{"n_layer": 15, "d_model": 192, "n_head": 3, "n_kv_head": 3, "head_dim": 64, "d_mlp": 512, "vocab_size": 8192, "activation": "swiglu", "norm": "rmsnorm", "norm_place": "pre", "norm_eps": 1e-05, "positions": "rope", "rope_base": 500000.0, "rope_fraction": 1.0, "qk_norm": true, "attn_scale": 0.125, "bias": "none", "tie_embeddings": false, "parallel_block": false, "init": "normal", "init_std_qkv": 0.039, "init_std_o": 0.0, "init_std_up": 0.039, "init_std_down": 0.0, "optimizer": "adamw", "lr": 0.00396, "lr_mult_qkv": 0.4, "beta1": 0.9, "beta2": 0.99, "lr_head": 0.0185, "grad_clip": 1.0, "warmup_steps": 304, "schedule": "wsd", "decay_fraction": 0.685, "decay_shape": "linear", "final_lr_fraction": 0.0, "batch_tokens": 131072, "seq_len": 1024, "doc_mask": true, "train_tokens": 618400000, "steps": 4719, "dataset": "wikipedia_en"}
MLP neurons of a small language model. Each row is named by its layer, matrix (gate and up: input weights; down: output weights) and neuron, and shows model dimensions 0-191. Each number is 128 + 32 x the weight over its row's rms, rounded and kept within 0 to 255. Numbers have three digits each. A neuron's up and down rows have the sign that makes its largest values positive.
After each neuron's rows, "fires before" lists the tokens most often just after its 100 highest values on Wikipedia text that the model never trained on; "fires in" lists the words (lower case) most often at its 100 highest values on Wikipedia text that the model never trained on.

L3.gate163:110176066103087096098210130116130198159179175163108141112095082082098092209151134136165164160142068112075145100165092124142124109105130142090061081073119139171091195130140080188116088085069103200077092135178165109125139135130086127133115145126083114092156115132076120143128111143098164120160127089128096113154122119129120179121076129081159136147136097140113154113161168088111136152120117150094109137088109115080101131092150112124069149138120166114108176126128123119088095138106101106130111117106112058122178113134105120104120117119152169201176125116073128147134085193185140149
L3.up163:133131136156170083126125138141151143109141147142135180087140104152139085105136089126153132093156093170115113087164155134174147082137143149125162001088091181145151099177155194141154136077081153138099120093114112098096138087094112150219123157159113066140186066142152206152133092096151139108112178073144101084135121163127129139132124151127156143187207153104134133064145170137149137114127112097072156154092088191057137123151115102133101150116159155120096157173149069109144141168154124123153127151132169112096176140141148135117119109104175118157176111102105184135177134139101098135
L3.down163:152119096143139140107192155137000110108091142157132126255123127089114146139082127060103133151130169087117140163109120148129161126118159125182061104111136110115104170111120134158131153125142073169142115153167127145141153151122127099127097110130116143207107196150111085147161070100160143181131130114180152123116094109126112124111124117113123186075145151141167126170138187104123106138071136112089085103134102130158141152107099124172098127181126100128085150095101141174147145109134150158140156114155092141134163120097121110138163099131147148168178109126148160121123156151101141137
fires before: " the", " this", " a", " his", " ", " her"
fires in: "during", "following", "through", "like", "toward", "on"

L11.gate300:074117162081123098082122117133129092131119085144173137124175127161152132139100128124167154132151085098130078071121128118132166124193156085141131132130082082156151123138141072128148095139206142098107131108195129095171201099124091142158163126202099209177123017142099121137167172100095087128140101113145099113104084123124185131126143158139148120202151104082064157149076133093127117159124140141112113153097112169162152148133153154133125110112092150173105161113077148107174170140140165103147081091062145108110177125114115149109094094128128126208168128113147146114136160070075133106
L11.up300:098173196135161135140132172150122117155145120077134146153056171084143176127141120077111106093089141106090091107155131134180203145120094145167113150129110123135140133123151104104047126161094149184197121129091165205139096112160145138152109081092139187127141095162161081082164101120105159135108108155170125101141105134133139182174100087147133110135157102173126165075149085097132110090111170165091119141174131076144181101121162141134086199155158189144084141121095103057121180144140114150132141109139101104149095080082138140073172162166049111136148129114140130110128134136151061155
L11.down300:138109112074133128082086181126176181103089109102089164109143173130054189145114141153139126110093118183076084124106184118128154111094180125145157175107139112103083130125161197149078141133129144154133137133168128167140045108099151093140049115091102087182113159077120093138165114155115137099181152145120194109054144097153118091138118112168139133096148110155117142137129124078163132137161141100118146121055083131119104135148182153137090113168151154124104148163131168104067124141059098157184146147120130085181070138072093100111152097112111111146109151089133160078074093164153122129
fires before: " "
fires in: "august", "july", "january", "december", "november", "act"

L10.gate355:116108084050126086184129161067165089121112128160170134101094092138153073117175115091140141110119098164134099109124112172134200141121160108143112107151108144183094129100168105165110113104079130138119131110200127189108133104112099157166064117073111146107147082068178138141066123150118065139158148152130118164152087115121125111097128148088142071224212098080149175133084100156107172087115156137145113157117080110110109111097134167154133161072156138098104128113154116114111078121159093121137104113124119092110157169191151137151141103060100058153073167097161127110138112111103149127
L10.up355:087080102104135165150082102123138103080119103120158132119133101103165147135112097068106130135129152123180147117155146154137161107048127131089165172117080131151097171121143112151064138162169092167125106110117146145136142113142124130123128110077115068097185068114110131128057092138175175171159145084148158159059130150121094077097065140124077128067176158108135116064117095065140101126103174140198112126107143073154124104181120110218101140119158049073111139148138149172151098135138131105121112132185087136074149065128161136101101131110150120111155130160129069112119092166171160117
L10.down355:057136111117141143125144090236138176116136150152116113117159102147112157130152156159121132138126128173070146182109196073085168117117158146115173141128137075122161142151135109094124163115138091152147083154159130099156146121088136095106142163079155099110148142134161104163136108143077137141049145106137149195102110135152147064088103132131104087158101141105185112147149076147195095148059150149210110131211191144188140181130102116158126144117160080120116123124120105125097118139089114100117094092096032162102091148146148096156124147199125134164124146087115124132099113187120145113
fires before: " |", ":", ".", " to", ";", " "
fires in: "7", "8", "from", "due"

L11.gate501:168148101113060117083118146139163091112160135104101172110111083099101130086146102094101058148134061144163141145136142124144130127058120134127138127099124150115147115048081173116165180114092143090148117139148121123155149132101139096124097162100146180103176090163176150119167150175132187149149126087125103109104164122127116045084114166162157074181159143115154192098111095148187113094146091124178123182147134182126091139183119124143142121157149174181170145066116129087107127105120144109153169165092191104110066095124143156190164169059123162152075113113152148140121094094112128167
L11.up501:163100181149056136136145175129147140124143107124104111125125162149108155129140170109071105168124123090112162095103118145101195100142148125101094107131140116194146125131188110161148106158186122113145117091107152103147108118077171110083129179074102144115091134117122159146093117168153176087143075114066118116148109045140048107146112116113174113127150091105132138161121119105085163142126141133148080073103117107225096127102188071146142132094059134128110139158141076126113134170137189115205096195131102163155088106169143121143177171144187102128169119138191177130142157145135137078
L11.down501:178142118139170192131157105144084124047138146170158127146099131116116053147137088132111159101180112166117097096102135138143116138141165089148115100170108119161109130177149134165144145169145133132111099137122151128126199189055167103093116122157097133150096082088137104096119127150144108141087170118144149117130163104140123130172123078111133064135142149117149078134220133126087105093163180129087195146144108219149083149123119173075117116127157065145084106147138168033126137135125109108146089119113148060113143156144122112110109106187141118127170163104166153093118094187089174060
fires before: "==", " ==", " and"
fires in: "life", "history", "career", "awards"

L2.gate200:121176092071099167135085149148113137110122120144098109159024081151114151155118115112184101093188163125107093113119132142121125173111141154095160126084109088141143144109107105165115102131101161080109152169170139130129170136080131163126125073107074124142158088152122099147093140164152090175112212139157169075038087125123091102110149168115122150154085111123096095136081158176115147186049155132165126142128045129150120148067117107130120135151096077128163109119150136119120161118123081170088164148060146059178112110153121119085126128139141166153147173107133135098068166138146134069
L2.up200:142099165073095114104024139138129132141173128170136161141100124176099139019079159078149133104119148148072121123129102130083095123181106156106141150153126111101186155149091116149100104126184163076208119117065116129105150130116156105074081095122178127136123148082134157073123139099147091183099155181153128178100132072130106190084171161192127104089068128159138116096094163131138132182067105107158142090117103059105080150136132126129162110093184117145142051127136153072119150136145118104120125108132146115128115159140109110117158141116122131150141110179144132099094126162115169096
L2.down200:111125122102161121180038104118155138103121138179112090133126161171100101093110153127160130107121164165145086149113171110080111172129104139149152128147097118116143172165090135139138124178089130107145134134123103131131089154091035109111088181112124162124066200153134174084067126152101164157127074087189113113128158119180121165144160103125136139080107140113096127115151170161138126162095166082167140115140093108172097150102160103104144168049090094114130103118133164146137194138167099125063140058179081186106126099121106113112103185137131149133104145097095121116088201118145216156
fires before: " |", "–", ".", "3", ";", "5"
fires in: "0"

L3.gate75:149153074071151076167126059187126058149119134125086100139071153119124186110121119139187169090121143099122115162126122163115121148127116106130072112168091093119083149123146088108138119101077163122144094134109130106131147090159150169153138113122166167130187137122131121141090150184162142150098147150058139090071092094057182140139168133112121168164150118116098136162133150200160085088132151094109164130064082151147116162089168159099110114122088117117161109157171136142177152082133117117159109092082147092095092080079120146132182131147151138141173208126118200152090146101189165100
L3.up75:139166116093125093134112130155112173124131176161072079125099102092100103136135188130126179078109124164137075147173123108179120132150121163103129149125180131165119063204148128179107114088116093159152125084139116147091129060099123070143153166133145146191111163137195145077131101183143123123042167141142135202170115114123133107100146138156122133164097076131112150122141113110124132099155177133154098120073115147112207183155054140104149142147114131148142150129076087148078121127123122164156123093123148125105128152112104079123074111091112200193116147076127175187118099178081149099
L3.down75:096111124100166122114099100111146097087105138130114126164185114116119095129163121135102157167153119135130111120180110108103197128152109103198113069096142171132114124103120128105171135149106085079104144093122116139168128191155129120121171117178159110118151127124112125141136146063088167148165124071114142093116108127138084123144134131134161178102108119164085180171092145125084117082091123108126172068146127159200128122030158106114148187105135173128064161110207147116126115149137132090064083059123204151106083133127149108076145112112148140153191094145126115081075137068197173175
fires before: " |", "–", ";", "3", "7"
fires in: "0"

L11.gate321:161164136088158152120118183147149125110143117161116172149141097134163138068183104110147143094148119176107099117154105141169118179143187088090117106173116096148165136129137106126115083145150110060095094164159077158176106076130061070152106145188108147135108123202055134165070146165144151113148107163125167114114117151081099092150138183120087087189141127083106227172149115101119106045099151125132125118167172077087139147115173093169052102122137109114087150154122113116133112126173148110135140133117116084085125181100083129108099117121158138160115185101130154114159173144093116115
L11.up321:066101174122116166114156134116116164119095038170120076124099127149132118161119071119111131147030101148135142105170157131083169114075111144130127181156156113092174074121127161135109134112163139142150160113114161168139120143108174074115167106147155169090156098185135111047102119128101096128119144114118136160187144188179104138179160115149080155119173149074173129126125128135094148110102136152135200130191133144124221143193155159120118103133119102145149109145138067148143083190166146112160130076138108104139068122169151155136080119121119076123135147138070143107100138054117112102
L11.down321:076136177100134116155158097101166114087095099123152115028162194060125110189081112130155057110172124101163070140159161102072174137088136115139116131163127090171123056149163152130152168117180107128170108119174143157111104092126128082131131076149107115144170129136138113075118146102112145113151106142111168101122051130118132149192164059124146120107138137130145150113175098162084064136196100137041133157174123141155151139149104153166101116155160116104135137129135149150051136144134124137176099124119136107138128140097113146157074099207106094125097128126105165164093116111089142072
fires before: " ", " the", " on", " in"
fires in: "born", "in", "july", "january", "august"

L10.gate377:177100145117149078086066116174182127129143111106169116122148091155119116117111162127082130129121138189138110156113193149135162155071109153103102117128110101116124178110089133105109198165161073171116102123124104175181138117112139089170081144147085122145181163123177129147153099163112109117180081170108126123100110119122176154096195095159119080204165143106110113095091146175140153173133106134090058153115052155117114067111072134124120102099087166170086129098137148106150115178140133046122091148111131135155120149138134154149131160160158109127159153116193184093163103142048132085
L10.up377:111159115100142119160164190132121118138213151146097136105088135106078200139168117150148139086081133170192140116108093154124157128117078132123116164124101126122164155061148122171086102110080134134120134142117130149078136143111088149127152125087135099120119148140134150177161150136107047158089107174149021154166076157163186114147079143089130115160117118119192187096144139125146066194115105099108125084129086135180118148108109157120146080115157145131097142164121135107167087169188150084143123118096039094160065166173114118176139089162126116131109096151128125149099157184114123151
L10.down377:103094113120109127113142146166106135164114102170135193144125112106121130102146139129110134104140132105082145160141150137140035125132077147084159057157132112130107107115047138111126125165124132076130127083148164135111126113150177071120089130103099122169141143140108104152129093137121118138125077119092138133142128115154104159089160074122136124134114203118117103136144155115125102101153109100069180091105155067072146141222151140183171140167137172171186113124022140063178189136110116171144144137145183126135188151107119089102111213113152174122164151175135183103108175138098068120
fires before: " |", ":", ".", "–", ";"
fires in: "9", "19", "5", "10", "20"

L8.gate286:116168150111121128141101128147160140148086081095165097110143143221139137165119093134150105081132134157124077100081096099138108103091196048105128178116157134143099163150145130100117170188190140110105136117124104121138151105141145113190036101106114103179071138159092130131114112120163103132128131154144176150089131086115140157201135199192186139125126132151098229120129107089103128098161112121043129099104140128129104122098084132135077106134156180184089152152112130098138131152118135101163169135092101078115129096098122124180162087124128078135088161053118136100126159174133148133
L8.up286:153124165098185116162172154200107046068127200155161117116098155096095114186114134169114187107179148140132171089125075157164164093095132107143156098155133006165136104115108062093163113103155104100089131127189146138155077091091153112130146102189105115173143145150142153066159151124104151101109082176119127110140077108144110141166158155161094082119133096139134106137135126151136128158128186094119098159114156107107158135089136112138114125103088133117147134183120123166171053119152140144101112138105147128120116162071151127131165102136082170212108103138101113123080114153112154081
L8.down286:159137155133136121185111150073158083125134155108128119187138117133178128129085148098135182164138108149132132143112141175175168144107178146136124109172124094118152146088086147130100151139175121132103195161134169165149044098152086148127109104150115095138113150126141136091191181105122085096196147134117113143157178147158094186090146139192107177131085102069054217070158122102132117144174132159114106107099108114134091080129125102152114128137066127151095103083095110169113156119122214135127072136136119165159096159148143129149108082181092097131121045089103120152163108120106161178
fires before: " ", " |", " of", ":"
fires in: "year", "may", "january", "november", "june", "october"

L6.gate284:082087153078133084138137157116163128125198139104135132084169131142090125104055162129151086078135196071130097135125160137169110102151128049115163191148179129147162145088149146164111141109172100120165104139176115088129131078141166094141167102100133167149120106081147092135141157140131109094111114159135124102062094105048106098117160065138082127175146165161099124086104084114172119097190115109087137175091071144166112135116131124125053102172130144115105133088142168119174164160116069149149121104107159107141045142118130131152093123104078114174107155152093185081140118095147101101
L6.up284:119123175154141128142128147171141166165107120110126168125129119146106155106097127113164137137045082142144120126102139137156129127121119092114157177117082133142196150066167109169151155097179114079175096122134139205099128183101133110106200135133153117185169056101081120065150161150132139101174058143098150191081106092101104066126128120179138157161131148111060151147099061169154107080144142073121152153122149108161110131126114116111087079128162182109109149106156172103134112192054059130162119137147156104160153168139172146153108117124127064174158123163147125140081111123140166139
L6.down284:157101177105088134147136178148088070084087108121134090131137086125133118103104129176125143142091091071119110099102152139169159171123117115123109182128127120200128049082165124149101170147117149082158184101192122173119075141079131107134119150147133143185155078098032080096142101137139186128178109164128196177138129115172128128151116120135083170145126139141076147137124092138137135074140134112095180171127137158183141107113194172116100110134150183115092124084111157114083140107104110119156104103142170113135103136128130149185041167120089123180120100109138141143077106090144201143
fires before: " "
fires in: "born", "age", "n", "aged", "november"

L9.gate18:126110125149094137094119099128132153131206085126172101102113117120159113149118113177104115113064121110118187177091084139116127116065100065150140143134111113132123128183056126094156174154132086136061103161120070107150099125094133109127109132150148099117104116178138120131105148217159147131131128130064149145150185109124188077137188119111117152158130110136136081148128127109134117151052190080107135205059126152130110112142115116190061146107118113126106072063078091088182095145143134132099140128104124118120110123119117135135103103125136201186131087048087132094140125152137067087
L9.up18:112160111118136077117102100149123169097126115183110136121130143147168165093123102122155126159119137085149090110177082115138137089055145133152086088117091171077132099093113134130124086151100104222116103113124115143152140146094107064192150153082106157088111172142144126094152113051108110086128116114111086130118173089158098085127145138157230121142137137102119076115118110132097092138094122156083109185195133104113172082096093101108129098166118084159130188096111165170071101127154112063119145090152126164132146180098181156126128074136096157171104161108087151121201134065105097105
L9.down18:104138128142111125077117098091101131096143108081152132131106145120141086097019137171139105196101142180147134142121116117097137073070135138118120095101110160134141104095092092145149116087158151158096096107152112089069148156087115066132066079136038101131106164100103085129118136133106111119111173124094137121090185171136121120092114098194147141119175168141132094149151149209106101150108160134155128109031137132160173123148137170128054127122087118144101146126124068117150113098136083113159107116119099161141133151073122102081143134170096137130181162184125144092095115128229105104
fires before: " the", " this", " its", "gar", " his"
fires in: "during", "after", "at", "following", "of"

L9.gate424:177115084114141088102112173073196121193154121132124099050095105184092103193180082149132056081123123143117135146133098108134103142099102123125132122162186127146120174111066135088124160139130109108098150140177106116100140092112144106087125083138084126163157132106184107113054140160195075104157129128081120158139117146129105129144075107119063145138166083157136158111114047123108121098167132099178085130080088121088098137121139171090181105079163118126156103147161082118130105109118088089109088129126146160138163125145146152151139130213099168193110150117095154190110141132120140071
L9.up424:158148095108135136137117117174121117132089156128123115148162126050151063088165135096121107129144119111175136116101184140173147093085115166147203111133126192088055135117110174095166130119134132129106131124098080156128149105152092126149098112118063180117095054112191113096122187113146163089075138081134102097147138115110144125122094102141138153118166064055140117169196187144098140108162079145105122081100102190173112138142119116103145114125098155181122137141133104112171129143142209153035104139125130158187123113099128121178111177143135136167160170094083133090083088137093102104
L9.down424:129153095138121153164123122185000149074104123118087136209148123112131125092131136127098116128123192125141118106160253096113164143094124117133107140110160055083103103146176145109160107071103126116093090140134173120092134135145126170099171110151118141150168085160195113159123125140107100155104123099156098098157137094173123117156142105131131162195116051134169126110133169167137121154136167152112138112182129114132186133205115088085106124140129118114119153106163100081133139152136191134127123166153199165115141109118117089108147129179139149143139190120122143118090141120097121153
fires before: " |", ";", "0", ":", "2"
fires in: "0", "00", "clade"

L9.gate145:117140153111138121106169119152130154124124101093095170114127147109130098059114145125137106074109106131180123091159090149092130169151145091106146154085165137153157132114127110124176143130071137113153128150141106132239094108157122144102119152136061144131100108149245175104115084064116099157165137165181096082124163167153155085130117193160128139181156074118089111138099131178135096130135134185160153188103144139083164127152206142168116103115141138132125133136104156163153072113074085096119075137115151169180089193112124128153121225087135142132078125112142151156131103141170155127
L9.up145:127136125161161165121186165173164100140171151145098114129135130100189181109125096146090171131105133167101180121077154118150137217098136123172076160087150187063122068126161158120145061153104150118118096056177112066095159110078115083111166156167109158149118139129113132082127132085125105108112137048127130102167162133127135136103090152126153165096171114109138156081145091069162128122143110102099078115131134128164170186110103103143125147124063102167162113144174104137067087085112138150114180087147173074095107144116128151122139134162118150076105127112157113168210100121130123180
L9.down145:147177155113086106104134142201109111143154092080145151253122103136140209150155114106137110134089155188138139134151161100167149105114120168133125124086138151098092060133174150150093108177117075091111140123128099082125138162117157120146135147115152099113108090118118123107145131126104121098125126105089130138147193160134129090146134118116132145116111123080146160121110135042113123103116082129113048123194096158159132146136076127146085105044034188119166084062127118112110103180110175171115163131100099067108141147100154100147161105136071121123114140168116160146155072150136088172
fires before: "==", " ==", " and"
fires in: "career", "life", "history", "also", "awards", "background"

L9.gate303:152070125124123136125145091060164130130170135155175130137090130117083143190148141116139045118091095148085091075145136145092118107081133135131190133134127090129091123121128150167124141080096134128085068162139060089224168099169159100099094093097107090170145100155150082121115149140129157127118155097180082053123099129129169157123185124075064149190140113147160123098144102103138139122084183134128125095122100176166108083126105099145127108128095140125137190117052144116126071116152135115143099142124137106086156140119178106161153137134129177149118209110114159102162179127149058099
L9.up303:100196100103134179176173097112171115147101108142106171130096130133083122122167180175120119113120116101120090147117116163121066191152150123118080116071153157090074166118147150063172144114131158148065139149143109124122133083171129127173092129112108098070149163152148189135062093142132110167156096097160091106120104123072094129108166109109148137129127151151202100137194163163157101106155146172138066139084066107123102072138175137121136125095192116108149139158090145115114148160114133114186170129182080189133123185139131114116170098101140105156087080101181153091171152122119124068
L9.down303:120143126155131167168181096137071096206087102125082103159105144145147079130180117125171087114148052104098164126075184179037114104134106181160142088087125071191152116157154172097152191076089136159052162158127108114162105045150118104139131124162143133106100132180090094137124115108095116147095159126149079094119131161105125125086144104158125171154164139163116174129113138121133087131209138141181114114081137150182084148185129128148113139111165129121122132078128152116083179107109137092154156107151129167113113133153073138181134094173141113123098109102130093156157162134110135099
fires before: " the", " ", " which", " these", " her"
fires in: "of", "among"